Part of a small language model's weights.
Size: 12 layers, width 256, 4 heads of 64, MLP 704 GeGLU, 10.7M parameters.
Training: a variant of Muon for these matrices, 393M tokens, 5996 steps.
MLP neurons of a small language model. Each row is named by its layer, matrix (down: output weights) and neuron, and shows model dimensions 144-239. Each number is 128 + 24 x the weight over its row's rms, rounded and kept within 0 to 255. A neuron's up and down rows have the sign that makes its largest values positive.
A block is one neuron, or neurons of one layer that tend to fire together. After each block is what it responds to, as a language model described it from the Wikipedia text at the highest values.

L4.down4 [119  79 143 117 112 115 138 150 130 139 168 155 101 119 132 100 122 147 150 149  51 181  82 100 145 102 135 146 114 136 132 120 137 134 137 139 145 123 143  83 129 138 140 113 147 117 152 103  82 151 134 103 102 153 126  96 118 101 135 135 117 121  98 117 165  73 152 132 131 128 141 114 142 142  72 111 156 135 130 117 148 141 133 133 101  93 138 110 120 127 112 127 162 142 123 118]
L4.down62 [105  95 160 128 137 108 138 109 122 119  99 156 149 145 107 114 108 140 150 159 110 123 143 150 111 112 166 143  89  69 180 124 132 145 133 133 172 125  84 124 125 137 146 180 124 149 137 133 112 161 105  94  65 139 133 119 139 144 122  84 144 104 133 168 177 152 135  92 107 101 128 171 125 104 126 101  91 100  87 165 122 145 127 113 143 113 136 140 123  91  81 148 136 146 111 121]
Pipe symbols closing or splitting cells in Wikipedia tables, mostly after the last value in a row, e.g. election results (−9.3 |), chart positions, sports.

L5.down19 [169 140 131 170 116 113 128 124 118 150  96 107 158 148 144  60 125 139 138 129 154 159 171 118 136 116 127 109 116 111 121  80 117 154  72 122 176  89 121 105 118 149 147 126 111 129 118 143 107 166 102 136 120 158 111 146 138 136 169  76 136 144 161 115 115 151 140 121  98 112 137 123 117 122  72 105 112 112  97 117 166 134 175 121 164 133 108 118 133 119 127  93 130 106 126 104]
L5.down131 [126 111 169 151 141 109 127 106 144  90 102  95 151 112 150 113 145 118 127  68  90 131  86 113 184  91  67 138 149 127 124  99  44 156 112 110 124 148 145 135  99 131 142 156 130 104 136 121 125 145  59 138 124 135  85 103 152 128 135 155 115 144 147 107 140 111 143 142 114 172 150  93 105 138 115 135 150 115 127 120 123 166 152 125 143 130 152  99 127 107 159 120 154 126 122 137]
L5.down166 [122 145 150 120 153  92 156 112 166 177 101 123 160 186 145 131 118 179 123 141 114 125 134  85 111 132 100 132 149 144 137 127 148 133 104 110 128 131  91 115 109 132 135 156 119 140 136 183 105 140 116 106 146 155 129 101 137 148 171  96 133 114 106 185 178 152 141 124 124  79 137 141 113 161 113 106  76 107 106 117 135 179 133 131 102  96 143 122 130 166 141 173 125 119 108  84]
L5.down353 [162 155 148 121 102 129 116 137 164 134 125 118  57  87 116 146 132 161 122 113 104 139 123 119 101 120 151  98  81 146 119 142 118 164 145 113 123 109 106  95 141 165 144  99 133 138 109 124 148 118 137 124 124 118 163 110 168 146 145 128 165  88 128 146 162 124  92 161 158 126 141 127 146 104  85 124  93 127 126  95 141 129 143 111 162 112 142 111 137 142 167  74 153 121 149 122]
L5.down422 [121 124 115 104  90 139 127 153 142 135 151 154 132 121 151 155 121 142 133 108 108 140 105  97 123  77 137 143 121 141 175 118 142 123 177 133 150 142 120 138 152 120  96 159 150 102 155 143 109 109 126 120 143 163  97 114 135 122 128 158  89 159 148 175  94  86  92 169 121 118 119 131 153 143 112 109  98  82 106 114  96 142 137  98 124 117 140 166  97 171 155 148 127  92 129 154]
L5.down424 [152  83 117 143 158 100 150 105 131  53  94 131 190 118 146  91 131 124  86  88 135 107 122 160 107 132 147 127 129 160 127 142 143 171 127 162 163 128  97 135 121 118 149 175 150 104 142 159 129  86 104 145 142 152 139  74 130 126 152 125 105 134 118 125 130 148 122 151 139 131  84 138 136 130 125 147 113 131 151  73 150 158 133 136 114 138 122 144 139 126 142 126 150 125 158 116]
L5.down524 [129 184 123  87 105 113 126 130 188 137 106 129 148 189 136 120  99 133 126 142 115 121 136 126 155 107 146 147 165 118  92 118 104 109 104 122 121 150 149 108 161 156 102 133 157 120 165 131 101  90  96 121  98 114 156 132 118 130 143 151 157  95 168 129 146  77 154  74  76  97 131 133 119 109 123 141 101 126 106 107 154 114 105 163 121 126 123 119 166 161 116 141  73 113 123 105]
L5.down554 [144 106 134 144 132 112 129  98 113 118 131 134 126 166 132 122 148 117 116 109 123 140  62  69 136 118 180  71 174 107 112 134 107 126 163 110 121 102 137 158 100 141 118 120 177 160 113 123 102 152  97 122  97 147 106 141 139  77 157  94 104 134 122 111 156 130 122 155 137 167 102 119 135  98 108 161 161  94 140 101 160 116 139 179 124 145 122  85 103 111  70 128 109 128 144 159]
The last digit chunk of multi-digit numbers in tables and stats, such as vote totals, earnings, populations, and the million in 12.80 million.

L5.down29 [141 119 124  98 148 116  98 155 128 108 140 155  64 129 112 147 148 165 161 149 131 120  83 144  97 112  98 141 104 135 121 123  93 103 120 116 139 143 147 131 188 145 144 119 102 120 149 119 144 149 181 113 133 166  81 102 140 126 157 127 135 112 101 150 107 136 120 138 133 120 109 120 179 118 112 137 145 112 151 163 117  93 174 109 131 131  98 156 111 143  94 109 109  99 125 140]
L5.down138 [134 120 141 109 129 145 151 152 104  87  92 116 115  65 133 103 130 149 155 134 123 155 100 130 143 116 120 126  94 107 134 113 146 165 131 154 115 149 108 164 163 173  96 127  92 112 115 132 141 137  99 120 147 140 127 140 109 149 164 147 142 122 110 170 126 116 129 138 135 127 124 133  94 132 123 146 121  98 143 125 140 141 114 165 150 146 104  86 118 164 155 155 148 100 142 131]
L5.down173 [142 118 146 110 110 145 108 143 106 115 135 114 130 157 131 143 147 143 131  98  81 181 168 125 114 165  57 135 138 136 126  90 134 142 132 124 106 119 154 166 106 128 130 138 119 122 101  82  91 113 124 164 113 158 104 127 153 123 100 114 100 151 160 159 125 148 132 187 157 126 155 129 124 136 148 110  99 148 173 111 136 119 110 134  94 129 140 146 140 134 119 100 112 155 159 111]
L5.down185 [ 98 153 108 125 109 158  99 125 141 144 136 132  49 107 111 116 113 145 111 136 156 134 149  95 131 200 143 158 106 103 142 127 142 143  89 126 142 142 150 101 114 101 126 106 110 131 173 110 103 128  77  96  84 109 126 160 118 116 146 104 125 132 144 115 127 119 196 183 120 108 129 116 132 116 119 105 128 127 138 109 118 131 155 144 127  86 167 121 123 108 145 159 132 147 158  95]
L5.down227 [ 83 184  89 126 148 145 129 126 131  98  94 130 125 117 127 133 113 129 148 156 130 145 148 146 130 152 122  61 147 108 129 132 132 152 109 127 120 175 148 120 120 144 141 169 130 122 175 167 137 140 115  81 150 151 142 117 143 158 142 115 110 105 120 125 173 140  89 132 122  93 174  48 103 116 120 158 129 163  87 139 145 105 105 146 138 122 144 134 130 152 146  81 140 189 106 139]
L5.down303 [141 135  63 134 154 162 101 112 162 137 125  95  76 131 116 111 105 130 125 108 128 154 132 146 134  86 127 104 109 137 105 102 103  63 149 122 109 162 113 157 146 125 123 126 133 122 125 137 139 106  54 145 106 177 150 179 119 110 126 102 130 126 133 109 130  92 136  99 132 157 144 152 152 116 136 161 141  89 131 118 160 163 148 105 151 138 136  97 113 148 148 129  68 122 141 137]
L5.down309 [115 112 111 106 100 152 103 133 165 113 142 135 194 172  79 141 122 120 124 150 152 128 159  84 113 117 110 120  77 133 134 145 124 139 119 154 155 152 118 149 104 181 169 163 104 132 135 118 149 134 153 170 152 121 141 109 102 138 130 127  99  93 146  97 150 123  97  97  75 173 118  86 129 146  88 147 139 145 132 111 118 166 142 125 102 140 170 132 139 134  83 125 105  67 114  97]
L5.down337 [100 131 159 149 101 125  83 150 134 136 148 132 134 137 127 122  99 144 139  80 136 134 175 131 136 147  90 120 118 116 157 142 110 135 114 148 132 118 148 139 125 141 101 132 125 145 144 151 104 155 154 109 134 114 100 169 179 122 131 142 164 128 124 104 141 120 167 130 111 134 178 109 142 131 104 124  97 103 107 111  85 137 134 117  56 114 108 142 101 126 189 143 132 129 120 105]
Fires on words that open an upcoming bare verb, mainly infinitive to and modals like would, should, can, may, e.g. "attempts to help", "should not".

L2.down172 [121 114 157 173 105 100 139 124  98 151 138 110 104 121 113 137 127 156 147 140 135 121 100 168 126 139 102 130 115 152 133 117 122 119  78 121 131 111 167 155  85 140 111 141 131 134 129  73  88 114 137 162 139 130 126 122 115 110 121 130 129 154 195 127 117 114 118 125 107 120 143 157  82 108 115 177 105 152 124 128 168 136 115 142 115 126 136 133 123 135 117 141 116 120 127 151]
L2.down450 [120  71 197 128 125  97 110 148 147 137 100 118 117 127 191 138 128 140 163 150 148 158 158 134 141 129 154  72 132 102  95 122 162 172 141 164  93 116 115  91 109 118  98 114 115 113 156 135 139 152 117 134 127 115 151 143 136 126 178 133  81 128 146  87  97 133 150 138 158 150 116 131 100 142 114 117 128 173 118  83 139 126 106  98 137 133 133 147 181 150 136 178 116 132 121 136]
L2.down622 [156  86 159 111  97  83 134 121 110 147 144  99 112 129 130 140  94  93 134 134 109  95 141 128  92 101 161 107  93 198 147 171 108 163 115 111 129 141 139 124 128 128 137 133 116 125 163  82 137 161 128 106 149 114 106 123 128 144 132 176 110 128 113 114 152 146 131 140 120 141 160 127 114 117 128 146 150 126 131 100 153 146 113 131 161 118 146 211 115 121 139 144 139 172 114 168]
L2.down693 [116 165 126 134  99 139  88 123 158 106 119 139  87 125 119 103  91 125 137 121 121 153 159 135 151 154 139 168 143 169  97 119 122 188 136 102 167 147  94 139 117 140 145 151 100 177 126 135 130 153 127 174 157 123 161 137 154 104 155 157 132 159 129 102 119 113 160 162  96 150 136 136 152 111 100 164 167 127 145 121 121 137 142  97 139 114  69 133 105 130 148 130  90 137 132 165]
Pipe characters that separate cells in Wikipedia tables, mostly after a number in league standings or statistics rows (5 | 3, +14 | 9), rarely other tokens.

L5.down107 [121  64 153 147 133 102 112 118 128  69 136 137 140  97 100 164 135 115 113 109 118  80 110 159 119  95  92 145 126 100 146 152 140 146 125  76 147 125 145 167 141 140 121 129 125 116 103 100  90 134  99 151 109 154 109  99 122  81 150 128 143 113 173 127 184 170 132 152 105 138  96  94  96  90 139 112 108 114 158 152 140  95 174 133 119 136 108 125  80 182 104 112 133 125 117 156]
L5.down109 [109 112 108 104 156 105  90 125 120 142  81 133  91 114 143 159 163 133 107 141 155  85 105 107  95 104 116  95 122 168 116 149 164 141 119 106 152 135 144  92 148 161  75 160 128 137 108 116 130 149 104 108  99 113 124 112 158 145 171 159 117 128 129 104 106 136 121  90 157 135 167 106 131 157 134  57 174 120 124 125 147 123 123 124 109 123 185 132 115 142 102 137  81 163 131 142]
L5.down228 [149 117 165 127 135 137 125 142 148 144 120 150 145 118 146 125 113 145 127 144 144 110 124  96 149 110  94 114 143  91 137 110 163 118 134 132 113 100 138 155 126 141 165 162 135 155 150 141 158 134  81 122 144 120 126 128 129 122 149 144 148  82 126 135 103 140 108 125  95 120 123 110 128 173 100 157 134 130 149 177 141 100 117 126 124 142 166 107  83 100 118 156 112 127 118 178]
L5.down291 [110 128 141 127 111  75 139 126 112 160 130 115 104 149 104 114  91 143 144 120  83 135 109 146 100 136 135 145 130 176 132 117 114 148 109 132 139 175 135 121 159 149 118 134 139 108  74 127 133 144 126 116 123 143 150  95 135 112 152 153 103 156 150 124 116 100 138 142 108 173 129 126 129 116  67 129 148 192 127 129 103 120 121 152 108 114 144 136 123 136 126 161 157 120 132 101]
L5.down296 [165 124  87 135 145 157 134  95 158 149 155 158  97  77 127 132 129 124 149  84 106 114 105 134 148 104  99 115 121 151 162 127 116 117 144 118 108  97 152 130 138  98 157 138 131 110 125  95 145 111  87  80 162 150 111 107 156 114 118 141 161 136 125  98 152 160 185 133 155 160 104 140 134 101 148 135 161  81 123  91 133  88 150 117 132 119 150 127 148 151 117 125 146 145 129 115]
L5.down358 [ 82 104 124 106 176 126 116 132 119 117  66 137 138 139 123 108 138  98 143 131  85 135 101 154  89 114 106 108 106 145 132 142  73 120 106 135 100 123 138 142 145 125 136 108 166 132 150 110 137 133 120  76 139 106  95 132 102 144 108 106 153 140 124 141 118 144 128 104 108 152 115 108 141 148 151 155 131 147 132 113 111 100 140 143 109 132 132 144 160  87 134 121 111 134 126 163]
L5.down572 [146 102 129 100 133 122 106 132 137 130 102 126 127 127 107 122 107 175 156 131  99  97 120  59 149  79 113 142  91 143 114 118 138 162 133 132  97 131 125 138 171 132 130 101 124 123 141 136 128 107 120 147 131 151 142 107  96 140  82 145  82 156 157  98 140 149 131  93 133 135 129  90 156 146 135  82 154 168 105 144 161 136 122 124 138 112 109 171 104 118 120 115 111 139 110 137]
L5.down663 [ 89 117  97  99 127 114  88 112 138 145 149 156 111 118 101 122  98 148 112 146  93 136  72 132 163 119 103  90 132 143 179 139 102 140 151  78 104 164 142 152 108 158 144 108 113 167 102 113 139 135 113 157 114 160 122 161 111  95 130 101 101 100 110 161 129 128 108 129 140 104 124 147 135 136  90 171 128 155 135 155 108  90 104 189 128 156 130 130 165 131 128  75  93 143  75 126]
Column separators (pipes, sometimes semicolons) right after a numeric cell in the middle of Wikipedia stat rows, as in league tables, election results and club career stats: "| 2 |", "0;".

L2.down214 [179 142 146  91 167  95 125 110 107 120  91 121 166 129 128 100 141 125  96 139 155 152 109 125 130 110 163 119 118 114 120 151 122 157 147 139  92 120 154 140 114  97 153 122 125 145 143 148 130 132 108 159  77 113 107 146 162 126 101 126 127 126 128 149 109 166 144 146 161 134 122 157 126 141 101 138  94 128 127 151 106  95 127 107 144  99 161  99 125 113  61 126 163 119  99 163]
L2.down377 [106 112 165 109 134 103 110 149 138 144 147 118  91 133 150 133 113 139 141 102 194 124  99 135 137 121 127 151 139 125 140 141 110 125 126 130 126 124  86 144 153 102 111 152 173  91  86 121 132 129 108 154 124 117 128 160 137 100 119 125 138 149  94 123 129 139 148 142 153 149 112 134 103  99 141 159 104 180  94 119 137 118  86 155 123 126  94 110 111 139 100 111 115 156 108 115]
L2.down474 [144 128 132 108 137 139 166 134 160 142 100 159 134 130 154  72 146 103 162  86 125  89  71 151 133 135 136 145 134 123 136 125 140 148 131 117 116 129 156 139  81  92 139 141 106 101  81 148 129 109 141 106 132 144 102 119 127 146 132 126 121 137 132  97 110 105 124 118 121 118 126 120  96 126 140 121 137 129 126 141  93 152 103  66 174 127 122 138 116 128 140 118 109 129 179 150]
L2.down666 [146 119 141 161 120 113 160 110 102 120 117 176 150 124 141  97 144 147  99  98 161 108 149 128 124 129 119 103 172 132  96 163 132 167 145 144  94 167 158  68 107 121 102 135 116 161 135 144 134 144 110 149  95 108 134 137 135 124 136 133 130 160  98 160 120 125 127 113  85 119 118 137 124 106 173 133 145 139 143 100  84 121 104  98  96 161 137 116 144  77 117  87 181 138 112 136]
The second newline of a blank line ending a Wikipedia paragraph, before a new paragraph or ==Section== heading; rarely table numbers or field labels.

L4.down116 [157 129 166 167  75  78  92 103  96 141 173  81 130  85 102 165 123 112 120 117 180 130 103 154 114 137 145 121  99 125 134 151 122 125 151 155 133 132 166 133 137 137 141 147 103 132 141 104 105 114 122 158 167 128 115  97 139 163 130 125 136 145 117 153  95 125 175 163 121  99 130 119 124 139 114 142 157 104 113 143 134 136 127 102 140 121 125 118 121 164 139 146 129 133 143  97]
L4.down586 [103 101 158 120 151 147 161 132 133 145 114 168 127 105  97 132 144 177  92 119 133 120 134 135 114 141 152 147 127 119 160 114 131 116 159 104 124  78 119 181 142 144 120 145 120 125 145 102 182 178 114 111 137 134  93 138  94 165 136 124 124 109 128 100  88 140 165 147 161 132 133 117 155 124  73 106 117  91 149 119 158  82  88 133 139 122  94 104 130 152 143  97 113 133 180  93]
Fires on words that begin a noun phrase and await its head noun: numerals (two, four), quantifiers (some, other), possessive 's or ' (Allen's, Graves').

L2.down1 [120  65 135 150  91 148  90 162 103 146 173 107 146 118 127 101 119 185  87 113 145 123 119 156 164 159 138 121 114 125 153 170 117 124 142 119 165 151 130 120 104 120  89 130 135 106 146 100 144 135 150 153 171 116 134 162 133 114 142 121 129 152 126 118 132 114 139 135 120 171 122 147 194 146  99 103 138  90 111  98 162 143 170 139 121 119 155 145 151  68 123 114 111 102 136 151]
L2.down8 [102 144  85 119 179 129 122 166 120  98 121 132 135  80  87 135 144 172 182 138 134 146 139 109 134  93 117 113 113 128 102 139 135 171 118 128 126 122 134 137 133 136 132 122 122  76 156 149 131 137  97 116 121 152 107 101 143 112 117 132 120 172 135  76 139 117 113  94 147 128  86 136 145  97 120 174  98 155 112 156 176 143 133 112 172 152 179 141 151 144 148 103 118 142 126 100]
L2.down486 [120 114 105 141 140 195 131  88 106 137 131 111 169 169 138  82 145 191 134 124 136 148 145 121 112 115 121 124 152 133 129 120 114 123 100 153 118 131 108 148 101 119 137 126 103 159  87 110 107 157  93 127 116 132 125 153 134  90 139 133 127 124 109 120 177 148 119 129  78 150 173 101 122 130 147 128 110 111  62 167 128 133 122 119 111 128 165 104 124 132  83 138 103 156 160 120]
L2.down653 [106 114 119 175 141 112 104 147 183 125 120 111 108 169 107 118 104 109 177 117 136 125 133 107  83 179 102 139  93 100 166 128 175 114 120 158 111 134 134 134 128 148 116 127 103 182 187 103 103 117 115  93 122 119 136 180 171 143 159 111 149 144 122 108 117 102 153 118 105 145 143 162 122 102 110 114 113 117  94 128 120 170 151 151 112 125 121 141 131 110 149 148 125 159 152 113]
Mostly "to" after a verb or noun phrase, as in losing to, allow her to, goes to Mumbai to; also "also", "could", "not" and "-ed" before a following verb.

L4.down448 [126 174 127 131 160 122 130 106  78 111  56 115 193 139  82 153 122 102  99 132 104  82  88 144 120 141 128 171 124 146 149 111  98 127 139 122 140 147  77 110 132  81 123 155 125  72 126 150  73 138 134 125 144 110 177 138 143 129 107 148 162 138 133 168 147 136 116 145 138 176 129 159 133 153  67  98 137 142 120 138 133 150 106 113 128 148 132 138  67 141 135 116 126 116 152 121]
L4.down521 [106 123 170 130 121 146  94 146 138 136 103 127  92 113 105 152 145 158  94 130  97 110 134 169 152 143 102 110 130 145  98  79 133 143 136 127  91 132 173  99 154 121 178 131 143 120 139 110 176 166 114 107 108 150 109 100  98 140 138 140 163 163 159 144 146 118 105  95 147  83 148  85 157 123 165 116  76 138 144 113 126 156 129 108 136 117 107 123  91 123 131  92 139  92 149 108]
Middle digit pieces of multi-digit numbers in infoboxes and tables, such as 18|1 lb, 1,47|1 population, scores like 12|1–114; also word-initial fragments like su(mmer), Col(a).

L2.down130 [147 133 160 134 136 111 161 170 169 149 107 149 144 152 147 135  83 123 130 174  87 140 118 163  89 120 104 127  60 121 124 104 103 131 166 169 106 176 101 167 128 113 107 134 108 109 108 106 157 108 104 151  93 118 143 111 124 148 132 153 119 128 104 103 144 119 139 151 121 123  88  84 120 135 182 102 146 126 104 106 102 127 196 141 138 136 131 116 183 119 155 102 125 103 135 119]
L2.down165 [129 123 130 100 111 168 108 127 149 128 128 107 114 127 147 105 135 142 105 122 109  95 114 163 134 136 178 151  87 114 120 136 148 139 134 145  83 153 122 166 150 107 170 139 126 122  86 152 170 191 136 153 115 156 145  77 154 141 114 148  89 136 115 160 142 110 185 114 163 134 123 150  98 100 144 136  93 172 156 137 114 177  93 103 115  89 143 129 101 149 139 160 140 134 151 134]
L2.down244 [153 144 183 147 115 100 125 129 159 140 156 147 151 154 139 159 148 132 171 110 179 141 124 136  44 121 127 137 101 169 130 128 112 107 150 162  98 113 105 142 145 109 149  90 132 127  93 120 118 116 154 165 160 111 145 123 122 132 125 125 117 125 118 168 134 158 135 110 125 142 159 129  71 123 142 135 157 156 120 135 108  94 134 108 142 154 111 167 159 121 130 107 101 148 124 137]
L2.down349 [125 154 120 135  97 112 125 118 146 145 146 155 119 155 111 129 142  91 131 102 106 148 179 117 141 159 127 180 138 155 130 127 125  94 143 155 157 158 105 124 118 118  88 124 140 130  96 133 134  86 144 115 124 172 122  98 132 161 140 141 148 124  91 132 138 173 134  81 106 170  89 132 150 129 171 165 125 119  80  90 134 110 135 126  89 146 132 146 118 143 165 151 131 134 115 103]
The last two digits of a year split after 19, 20 or 18, in dates, ranges and lists, e.g. 19|46, 20|16, and also the s of 1980s.

L5.down38 [104 129 157 176 118 131 140 154 127 129 114 147  91 125 158 107 124 113 181 101 152 143 119 140 146 117 121 107 116 105 123 152 126  83 139 174 133 147  76 102  83 130  96 113 122 151 139 116 163 137 123 148 117 106 128 109 142 137 129 116 125 100  79 131 141 154 145 163 154 163 123 121 104 150 153 108 163 181 173  94  93 125 162 117 160 164 162 144 119 113 153 171 127 101 176 134]
L5.down56 [131  90 170 148 100 115 144 179 144 153 134 113 164 105 115 133 133 119 147 143 114 107  79 137 101 125  78 170 156 142 129 138 103 123 112 147 132 131 107  97  84 107  97 103  81 170 151  74 140  77 130 134 185 128 145 147 161 119 124 125 158 138 103 127 122  99 134 163 141 171 140 150 146 156 131 140 143 136 141  88 103 141  95 102 153 101 148 117 154 124 114 103 131 125 127  69]
L5.down134 [ 86 142 151 104 133 135 134 107 137 125  83 184 232  80 132 108 128  92 156 135 141 109 129  97 145 115 131 107 122 143 130 126 144 170 138 117 107 183 125 131 110 106 108 144  86 146 118 102 104 102 136 137 108 170 121 143 148 137 101 146  92 106 118 125  81 134 111  81 155 107  84 154 141 115 188 162  88 125 141 139 126 160 109 103 128 149 134 122 136 101  78 112 131 139 119 110]
L5.down222 [156 138 128 146 127  94 134 103 117  93  96 118 147 120 145 108 106 139 122 123 118 104 120 143 122 149 100 147 158 124 109 174 133 121  81 146 138 105 101 125 157 155 156 146 111  74  69 198 122  80 131 100 121 119 138 134 125 149 131 102 104 137 101 110 129 131 183 110  79 139  73 102 133  83 143 134 138 101 158 139  92 111 107 122 168 151 171 114 125  94 136 122 105 112 166 132]
L5.down415 [129 121 185  93 127  35  99 106 116 147 142 137 140 114 121 126 142 107 123 103 150 110 126 120 132 159 123 166 133 119 105 118 128 113 108  89 167 130 122 104  87 140 154 131 134 132 114 103 159 126  93 106 133 143 124 156 181 142 121 164 158 151 115 117 124 135 177 112 109 172 127 146 144 143 161 133 180 112 122 146 143 143 135  98 109 109 126 141 160 163 109 133 121 136 119 174]
L5.down448 [132 122 177 157 132 154  99 140 158 131 143 118 104 109 117 158 151 164 131 102 112 151 134 158 172 136 143 171 155  89 115 108 118 100  94 133 129 138 126 135 129 138  76  74 137 134 115 175 112 106 103 140 104 101 136 122 124 122 126 125 134 149 105 140 163 166 165 161 142 115 127 101 136 120 151 114 101 104  97 111 104 138 119 116  96 122 125 102 187  97 125  76 123  91 132 114]
L5.down494 [144 144 133 102 134 120  94 149 119 111 115 169 137  80 146 131 133 121 155 152 141  94 138  45 124 140 177 123 105 142 144 150 144  95 154 142 111 103 131 102 148 103 137 155 141 152 110 155 167 119 103 129 180 128 139 103 119 132 164  97 113 120 151 138 104 111 108 140 163 147 132  95 122  93 131 111  88 137 178 150 130 132 113 168 145  74 194 106 113 127 103 130 115 133  97 137]
L5.down683 [101 107 143 117  96 154 130 151 148 123 164 137 147 137 105 178 125 141 108  98 116 127 135  97 121 145 120 130 165 127 110 128 133 157 162  93 128 139 119 114 117 105 108 141 111  96 136 142 170  96 137 137 105 136 145  93 161  97 131 131 148 142 101 142 104 103 116 130 145 165 123 108 163  91 125 151 115 130 169  76  95 143 119  67 133 131 149  88 143  90 139 142 126  82 111 112]
Fires on blank-line newlines in Wikipedia text that end a list, table, scorer line or paragraph and precede a new section, e.g. "==Habitat==", "===Women's", "Schedule".